MLP neurons of a small language model. Each row is named by its layer, matrix (gate and up: input weights; down: output weights) and neuron, and shows model dimensions 96-223. Each number is 500 + 50 x the weight over its row's rms, rounded and kept within 0 to 999. Numbers have three digits each. A neuron's up and down rows have the sign that makes its largest values positive.
Before each neuron's rows, "fires before" lists the tokens most often just after its 100 highest values on Wikipedia text that the model never trained on.

fires before: "r", "way", "ro", "ment", "b"
L7.gate402:491461461458477476477493465504472524480481536502470541437516393521443461474513547430526513581565463410396467405572518455493431523466498531514551485493528527532521556463519498434469498396508481499563513533430476431437529584483582419499428535430440398549533537542579623481572540460512520544531619464510528403465582569412543444621448379576537579517610551525429426468486516465491547452385
L7.up402:545492491473516414482446515484518513537484535504446592537578532573533475556550617476547574484482501409516409523447539447488561530455572475472542508488497542514552418469537549497536496458502569466514491472436558460505588476500518538407496522536508500391500434491545529500545438486453450503487506565438470452486521428572556443507548529494540427503470580471521503453532495447488472593444
L7.down402:363540519457478524455456456599586499524432429433531497467508520488563494492478589526503401409503539467535443552500440440541464533478523463600534457591482483494498554440494544575466514507552506549465532543487400506545512495471449630448435533518569518489568534498394458452512501542488498480513487516538496522603527569493546550588439484398473495524465467546500519349464416578468448441442

fires before: "s", "d", "c", "op", "ni"
L3.gate570:465493542634492533575501468504502534438426533396477532564525540418475525492502459534436536495530466512493470469502524452438538466541402466542581449535488526534463436471524527517520542522531512588520484490515483507391547545536456406488495545578507542508494580556538494465506459522500513478550451415501448502518500491479466505518537564475537487409489456446553492565461491508557510447514
L3.up570:534456468607557462404487516464458508472464526504468588408472555562503467436529488505460506487528485490583554497454402589524530511653525495472557523474464538361486422499489486514492475497590467416583459354464489415570563475467493491474489498425508500406445458551506453632520486504509517434370474582445556435463491510492494480606499477472480527404465519464584590430502440460477522546512
L3.down570:497480364434505536592420476462567489501512547561512479440562487467459496510486373518598542488472500492421345486472503551542520592412474544506573508551536528522570538441543481428483512420503540516556503465485459563450429496578437542574503470476478553496554475441468493449566533476481378554505454444555424532385536428532398465460429506456580479469509515542527479457532460499548539461425

fires before: " |", ",", ".", "%", " /"
L5.gate340:521471513478446464530527497482530523474461477437528554461442507532549437466576483563453402449553590486493472537509507577435493505449513504604543565582479502489457455565414502505436424481404559497470507484507424466509547520513447489399536509492440442478491447531431534571555447491481533462454424500436512540494520425468472535459453467432443554436529474536507577509398433510514577544664
L5.up340:435454518466564556540495521560479485379501447503566552495448493549414457495495577501484495462501471474467542543523408451562483401538406439474451508449502550547507355478553430569473442446459485542516531477409483485571512508470489433527540479500559563506590508417360441437504536569404488503524469498475528492462497503510522554457567489481480467420475424515511548534464573523482503437528
L5.down340:455433452515549419489499540544590438514488509479499419435425547444465471559473564539603502441501531484518523485539463473558548455499452542439423503463481536496547468463493440490441522445517491500466594570462524414536517568559479534507450439378468525537553518493453464464573519605463519495517516533495560471453475590522465503423591418506413472482572452515490595537573520510513436424488

fires before: "\n", "s", "ide", "pa", ","
L8.gate278:552443470568419580490521540568497539510510485464476643450552487397456568469412543537488505532508604360497490587473497523429496563491457421473450543516485489475527439518513606513417534483496538534552553565428544501509463533511444431556556588421437507494454494517527474472561516567523515440494486522509522469541461561515444515481544550464550450514466433506481512503500429528522661540446
L8.up278:494523448473550513463504537430472589423503471487508450491473500411500516482423545520582554528505507546560499511583450399467428559560405481495562564469492508512550529440521531538384513438518516625405427445434504542497518495404467478536546430410462464433492501492562492559439505485456587409530446450461482462526497507542457462473468499522575568520539494524424553534455448535593467503502
L8.down278:407564525446525466508479510489499505544486559602519432567590452515485411521568471433544529500416392584505513399589493465521477503479481563527553440489486531525503533507503496441498512453519489551483445536481522581485565481512605398509498452579487433535491477491580491468467487533545426462460431535519569479466517513545563473533499463494482577441600455538541537484467527513522479507587

fires before: "y", "en", "al", "ad", "mp", "ri"
L8.gate184:514461492487449544503388596486477440499523548532479516454477506506511454531393494516497488468512558512456492515500571449448533540558575492537487550500479458487433497507516459488450550585439474532472445589578503459480504540608536475387617566531516547487512413537598539389498541496437522456455582555457607500457503468462518580474413537434459478387454573495491437503525420467542571584523
L8.up184:480519474600471445529462515425570462500557445497466484442398545559551463517608593494444579605555468498580532570584501566534509494538588544573506458498504467475424529472535483492497434466526536454492488546515523588513367504527531546508530539373544529583523414475457493457562576573494524515536511468551543420508492487554493433511482496509476602493533532505495524473501505491576461501444
L8.down184:483442478462442534531511511557406399573500507549478585492527520425554544465499609449368429541518474537491472522501481600486507467525555523515562539568505565428524488529538622447473558460600482501504503527579562527498517541586481489505496405473564489592484469395433452455538542599539538515432475553513426464496492465514487510519455562564510480488637506426489547504514402512433486528599

fires before: ":", "le", "ar", " |", "la", "ing"
L8.gate449:496491575555500552574541519435514448523473484498494504458547571536564534488475492512561447534545547414535511465494603559371505479500597392407508559512510484517453467555547546535510429429445525557510537536560426408494484503486431545460433562545479428528630491494476508470448550462490592485452492554458454509562486531520514541473533403434526507486451479619484492466507471557499578507438
L8.up449:448548584514567489507546532569484470504509498455496467505496508496417475414377522403488527567565454539552489572466613524526464459521488515573417442536497532570546450493577603414456433532494452412563472521516546593473550419445505514438499535542428607500492506543412460460504483560596493453412490543456567560471515517446598567430523558523488446403467586533539573444450577528598491512518
L8.down449:512569549447522431462469528620530523472509462439512458465542423531520391529556520529522552520497541456386567549553575411460527497493475463549564519490520482468493531562488454576527560494522485414478533468519496441514522555472486561473520461526466550458436557441624476474511465507594524521497490454525500573529617584526557595429496461415455472442491445498427549486532549514393458490561

fires before: "al", "u", "her", "in"
L5.gate133:455471551468505514506426517517504424460468472525479524512540477571461426525492466385485468530547514410481474549531464485512481587572523511450497434590515602489501434581510490433519562534450492522542513536503481544491523511423505417484485545465507515483481581462488528551500494465578577516461523493563520479510510570510420483378510499509484596541494476449405384482482534485388463540562
L5.up133:578564567431496473570481596508500455551422521431602530517455472493578441477535476501513511524574619466486525550498434494567480531597438544470494488501578479426419458492503429562494484566518593452504426490534427528572553384515474487529502602493458463578437463490450482574552443457473524431533401419408413448478553568466427465465462472461430447446447531440497530543554458523445478569508
L5.down133:524497512531503445508455485552414463423440550514493532469515573587397466497497428512487449534638573533496490569531498475560484593499578493424601538540479581441444430609567558497559488520522544529519449526481466613508488526572479486576454507494496527494491531496470566536548501504582528426513502492459419485505554546469461476472511468516469508513446519569448461476491414505467436502517

fires before: "\n", " The", " He"
L6.gate290:496438431439345495472492520535605503569377458488403467582520505480493494537514405530472474363478600426522527530554545478465472473464455446582544511427513492482448433505499515574534486516483507544500526541477420525464603612628578446519502502469587483502486602529451455506484539549541509476491478518470474495559501527587480451386570580602436507461571480509500455484493490481500536531475
L6.up290:539515549617475421524572567499509528519458502606452512494460488524523452479446534450455483461461526448408511488534540512608494529514421536529458478510629423485465447469563474481491464523486471492476435438475395467479459544508505369456546490490527601515490650597523459482497547530490469583504454451509619531506440541476574423477532442518445483475509488519515481550557475488508553572593
L6.down290:507462424512528446503433573563523449538376426536436457506524541505459486500483446427444492427536637553505501560455527549457459436469458514443480527485501492521391486455462559496560489567535528470453473439614486493522463573510502492427530346491595526552543621523518502545471424434561555519486501479476497487471458525515524425460556522511443543552518494444580429394472510667448512449477

fires before: "mm", "mb", "l", "ur", "de", "in"
L3.gate434:500458521501551525529473486504478512503603545467437530502512406442515505542448500503524484555602508438477513465581509482413464526435525544538457522532577468517538476474619510481480480397508501454445475573580426571475508542527495522526548559547453545546492565514535582453515446476428637485490458520532418507543492488526493365465551500401554395478492460474523533452570423435505477480460
L3.up434:502530484524601519504527524451503389529524487457426434451458516518497406520438470470511469490555541360549498582577476480494419539542494458546515361470464401452477572498472455528475438420431478495448474496495511545562517515451504477475496536546582524497475502474548487562573463492485492508522416529490512546566496424518483401447548503469565510550528438414527437486513480464448538503534
L3.down434:487507616499506431461565452528450463556624522471506482503587435480482365506471483456572510509473523475471527518509424454483532501508521555385610510517488509417532537581513428491469533434491487595424541507523459538428460499453535537510501531521419512526492539461485477504468433504521466533462442506480566507523512474560540452417539546476529443476474510501548516458476359576488434426471

fires before: "ot", "und", "ol", "x", "ta"
L6.gate215:500482542486499493515516543433548445550515573551524539492425489455523417538478353483470560487501526532505517586460483490424545505473547480530523423533639506478489575502424425524578588484436486526608490474429480546504479552586555402473511535434495381597528517627425458512454448486577590463575519433493466511508477539505458455475545607443567456492540544445539524396483447514526515499497
L6.up215:464557497573547619517446475530577586532451539551426390518511447507460518469457525473476461628474574504458480453545531497460572461459599474481440481441550450513526478420512541543469501530550509538497501391567553568500532462591557536517543533561562518573554413517467543458535467486542528403470412516475486488516499425537504517523452453516444430527574512552475457502466465526538460504468
L6.down215:426465553561489582403564491444532446472490432599473413616464495556458507555487561479474539663484508553578543413522545537501460433506532523493465568469494515557553455484491582440531490583519422439487516494496495497435385569568489456557597451537519469521497543503528461588543560384497490388475493421522420508504443486444515501480505479506453464469469580538494448558483499543526495540532

fires before: "ip", "al", "ular", "s", "ial", "we"
L8.gate392:483512549421517448435425460463522483476545509490509482467556418466417460532523610449368406481517584439498590548592481410485466493550438470487460467616502528561558532518589469481516439478551506524546521443543504440553605466466473565507503568443502524455483537458474539413480499564575525467496538514528496406469531456495437517523473464457630552489466526476488553497508469475547586436485
L8.up392:547492504512532503516519530529416590423437527515427543441514427418522594523505535542438510550526502533524461452423445483546527534496513538575434459461500596536526451471496545510630506523538520520538504441480470582567550502454542493494542525441410455514522524513477509531476531471582437586478394434496505448492433433366523587450471536532485539464434528603529453447520490477502526507615
L8.down392:397459531482460503562481491502445546535422566544419569487642467478529458596437508551514509463526511458496517517492401495550591449530492513483478562557503572469549492458496541386545499449561507498468476511559484526566459467517486473497546443472467484505534523517539572472450401480452512516506440440471562442543455494555401511490472542413489555419579448603534564501446506548502520355569

fires before: ",", " as", "ary", " |", "n", "ing"
L8.gate569:460535504483437557482503557531603507340506571444519459550534387451555449553599561518473478488477581373534510491545563531463465489477532548459439616447528465427490433547446462506502490494497510455435538530465561460520468535495569446497459505568365480570494461492484507595560462498579587531481474548557427488535506581506521462537490488567440498586623484577464455418534571483569491502527
L8.up569:486494544451518572563475439594555496477453538550524492528599496632488515531503581438470435516539432549551487445449448455484522439622483500528524514474466475545476428538457450477525458556459501490558416511512472525500461494387539410456468537522499477523463507517572501554548589493592486462459554445542434540408473559521422453470495507582559533511480398488567585540477545490552475496549
L8.down569:439421517563501488524440616500518517534419436537542416512484513496532456485489460424463419659513443539476529481406521442481429394454538494532490557493597498553392451486518515562509514476493565458579392470472546463462537486518587431523411557501503561475519474432530479523490515564488534388514490511467528444445545526525532478579472501589464544500548546443517470485466532553570501465577

fires before: "\n"
L7.gate184:563484525467415518563490427587531546549505530454593538551515446511512535598488474461460426481381511558491425435519527501484493552487496505554483511446532497542418469585443473490527445476463501526527502444428513495451541581506508532502523537437530550513513428538441560476549438423571504452476469441606438441498496472454581480427495511600500434449445396584533572519514443494532495483550
L7.up184:588506512530500525558525503426474612531417501424532436497523516524538488568403533460491476502462521481542561538561555521485519402610482527477558496402500619557440505441510574525522478504520494438560512496490484544494561505528505563485516479565578584582439561488510464543506358553613518564586482493477442553562499509473450529465427482520591473528479505465580485561515547495431507421462
L7.down184:469546549425462528450575560511489428494586482408548483478516478527520540565540529550416522381530507495463561528482465553480455517480534464480488523468548511494467485515522534460514489583333524585568425457487529537491520517576476525564473426473509421515435550472508476478463556497519423424551576513427464567499499498470492425423457533529503480438525511520433532444380462451510520480571

fires before: "s", "way", "ro", "al"
L8.gate150:506432509493425573461554526554612556447471508547536511550499515436502519603563492451561491514478561450554492467433528444489569434457519492518529520513436497409619481589466499510528547454456440468385500551487578475482536465447486574530491487436558562590508536490465523460532490404535485511434569580452433546580473507400464552529463553477584474433440529490475563445503435504538498495415
L8.up150:564529568541513462581471513342500499434432434464451544455511494546492453583482501490465588556544463375541444511531437506414512399487512528650443440544550513525489453532470425521522507508483547546478518413466572551536493565451517489425422483518376512521491472450470502444462499519488544511476509472545544573616490525513525503543468498503495490429501541522489556551529587495432451613561
L8.down150:413557531422458542551503537564479446508548556414532433466487581489599509424497407587516486503512454594517573515452541475680408502408497530490422520527481491523441589471479527389528482477473554506491441499545371555521592478448556540513438430490493531563530350518530570521439467475520550474577579517475465441497550563526483445514504463472623419486521445542489576451528417450491525417459

fires before: ".", "it", "°", "ing", "il"
L8.gate517:446381509518458474580434445522587414509461548383506530486484459524519596463448504498570511543604542539467446527524493557488476510449530460503515437518600476487442487483471493553562497481545484541484522513447414554430514526555463452520548516483519482545647511530543477473580420486554543561532509377488506539590434456559504500469514423457509522496545426570454481451510534521435489449426
L8.up517:561544546388531521580525545531546609516563431531601506478422467518511570539547539486492542497474486494496569475465545570560575497516511552519478508523446641615513536474524450521532423529512553489526511586563507468509569456607472581469513504441456487590554459519568518473526582551461395541543480532526499478530510459580485426448381530458461495432529503358525537505487533523513447528447
L8.down517:531478473487528534527581477563451519494540528530494550436451527542533541468509598430437484559475416528461521440495623503466495429573463592494495466463342559451580561430483504446491452463538423492430576491522510533567462466508484565494510509528414562582513577412480513524534540544552516628427483504528538536497458449566571466496495460513559478531518509560598446515523629506533519555523

fires before: "\n", "ed", "e", "ly", "ing"
L5.gate79:524443487465507493441477404537490469512501450515516471499438427434598568517531556496514534405536558548548587582430435410538510575397533437499560578465464412501547565534412484558525514471458492456439425392479445476494487451550460557432465501488460505462434535538463427502513516425472478472551504486569524429462488574516501421475510574508555428532469492555466650564539487440501450437450
L5.up79:432514454496460412460415505518511484505568546476476461517479458540498491499543478425557531419507566506609478514429475460509493566424628521540523543446511415524494604489414479517513529484504537528527385533444378425564519587506517405500530528536404490500477535488526455560544521441472531479565541470522610504614459552402555529422467519532520525590475483492459536506474515512526463500580
L5.down79:539527506493537556496507501552415559546603379499549430533474490497538497592490458451422501469438530542568508476542459407527440568392547573510587542511567509360501558529460440509455450513478500481503439450402415489461560408529549492589450490496533474424400427545473555434535543491480475485520572524547588481552509521525576487550459489488541429395458499491488480600494448473490558376527

fires before: "s", "st", "an", "ve", "t", "c"
L5.gate82:466508501484468492444396436555486458534496521353513520474438497477483379516593512490531458455574630532496461549559560484505479586452501545560583455530546507492470521547520471462464542506424485435470471519506492512501527553461463478512473555400557523521487544426506541521470499465468470482559468476525455515488532606555611507476543527544468503528430468582484503488427412560500493517627
L5.up82:577531524529552525538405522539546495461554423369512587457479391447444432538482527519491508389526545437566473518400532531487493518554427487530608471540548581577515468537464490483501540456581502464531532549532432544481491562507545498498381576467486491494449481549438532436513548463396540490592520452478555511533517581518548520540538563468502401442540610506508489485515451449449471519564
L5.down82:541568555502552480534436478610528460536566463393471489542429472509554485487439479544494552483534541426535466532516604543507432563458553530591396505485474552515576494536501469409608442507517490466482499496495478466508500454465523544436436338506491483518458517396459493504558508543437485539510420418428550514592536541580520577456474478502610444519467457506544522522526455588425510625579

fires before: "\n", "vi", "gen", "n", " G"
L8.gate224:424395437439450494462489579481616440475528544487490522484578502414530500510504492542535539433494536501551481530452502503469479531428474481481486512557557488481477517472468461504571598481564570590472439452506504653436553526512427494582513537436554423590520495525464583507444479508494538507589520487470479466527490489514563470516583486463508482566519480562384448490584404427436469472536
L8.up224:433552596397560625418425487499563436523590467511537531557485543504569564481502494523513558488506604576490431410422471494571553564477604485475527501526484611575486560482506422546527556493477473561513446567381431462476551501495472486426534531456530552477505422521552521448529506463405455560534505476482580535522416548569549530481564479502507445477497504504502527513546485445479505532399
L8.down224:483548519474532565451485525533553555379452582551540504444507455464567474474452505544480519524454498572475396524527548494468421521464582363462396456570517517573504473418542475492554488497558510517529434522497506490555524447526521462376506589394497569441406501484453506534478569580446549543524449477458414470484554501513489456500522516428462538531463545509505508608523559493523516461421

fires before: "\n", "n", " |"
L8.gate140:626563592548455444428508413419460480468504544503484549517464464445508572584426529472412441430546611517537423552603438472367444492438487419562512434437569555582410447532401506537478508541559528474542495457480422611549423512551463446493431514450514542455494469517462522477563490479561481520511494507476452469375466393518525461513573471441468437553450471519446575458455460469547500472362
L8.up140:425459494429452449484604465528555580556386518430542549530590511435365509563444526563446582448464523507513519565514539583540557565478438525531503546472509374406461515531562517522515554475509520531526624475524469637534455416489443593481485434510578526517503496437546517621509445354510434551555542517503552494539525506565480466401475475443512476580510413527467444445433435559599521512400
L8.down140:486539457518473464467528437541493535350506477450511567478492539481460572545556469426510518542552450519475456389408563473513446496515500522535559513443527414482444523462456505545499586479553505500454460464466479454447536465539510484465490463549539413547439611561508476514490547492525617498500471509445531513452499525472533493478524441565495463484452428493424420517489528554482467508602

fires before: "\n", "ated", "ke"
L3.gate459:367564491550536562526489480531528462471467471497473472452490537452403504527458507452571473507506610517518455483530479442502500509604450480513526489491534525560509495412435502527500536551469432547532472501454488481482514560467555430424484492543508475476526489564593534523536442460465494553557453456509512587443493538500520563435537561476519542481542436449462546509502535460459456490639
L3.up459:410516529469451508481489502457566478562378484527452509573505601500399516391425501482585351502441490523470540521516554510485485465442472406481505533512449534573581403516509619544501585444502541578486582512463468477540567506560507572485449521501516377471577496537541474394433530510456570548448485508514470537571484540465446383481481487549487465502428511503500534490508485548503494425560
L3.down459:479497475441397529444454439504488442544493474600569465566515479570570479536402516491463523459476495416505537519479512483477569519468482429497514457570496469435501509480477526512406537616422521407502557485593488478487475522591549513466463432462491469523467518473469473459431584472451526503452484608540433446579550500456479405519463459519513529513525486555500450485520449567532533410575

fires before: "ar", "ach", "st", "gin", "ent", "s"
L8.gate254:565408467557573490381576507606543504504468506500538488464575535503538555550474445604473431537611567465406460515558590535459498566446432527539496492562574450541503508464473432552558488514528497497496578489594534543482521516433497524476493549516449536405600467502448476509574510441512478433457441464569551554436479535454508432524506424510445597517525528445501505559506583479426603452575
L8.up254:592587454607438496398525510584592591498474418353554514572464480573513612551497494522496493482517533420502503505511605538476418512501456420538489391495566512525472475437517495506467399494553500510514509487556490497553528539448473484501497500541504473432443497515466519533442437593528446500497450430426405542529505481431512506382560597532455536494477482545609502521515509551484572414478
L8.down254:508526444430489537455497504460537523548459510489471490369495477495547552485573586541487487460522437458555530538377549531462473456525571449515454575499549501488591471489506451406568465418478492529527590501463508475542581483563546506493430575425521512476564455484532547446489468478506528441471480606546605495605555461558506482469501455558546441522410494459478532456485399537535475544518

fires before: "\n", "-"
L8.gate69:509572427438501489542464513542469553470491462485456509530391536415494530473427525573456539526460610505470442571526479426543432520485533419528510558459473552471514493548511530607508470511560500539411488412423486554466488497536423506548460584481460533424515552597529487438501547546612560533535517542567586474466409541493523464426492484512576480536473488540497515563520472505543513521507
L8.up69:559545521536470424467560446549454520458501500473540526515526513529506444558543376501451550512473529409579421472516512442448549457548562562402452534481541466439477527556471517499448514477429422439462483500570432467506478575556423478484502524508573512578430551560492452583519559495409513521442455552539491462446459487519473411504587439517494562555525502448525422418443447489515604471488
L8.down69:483485604545531462534508538518541422520426417538419431462480565429478535542515509485489492589548546524461422519493520536545437580513566549525503549490505442538527461505481542557597417525540550441445484515450560437468516530470565483524484423487477560477500606447522533414462450491526514526466478476493453552571531472426536484505489576596457522492518496475496497451461523554495497514462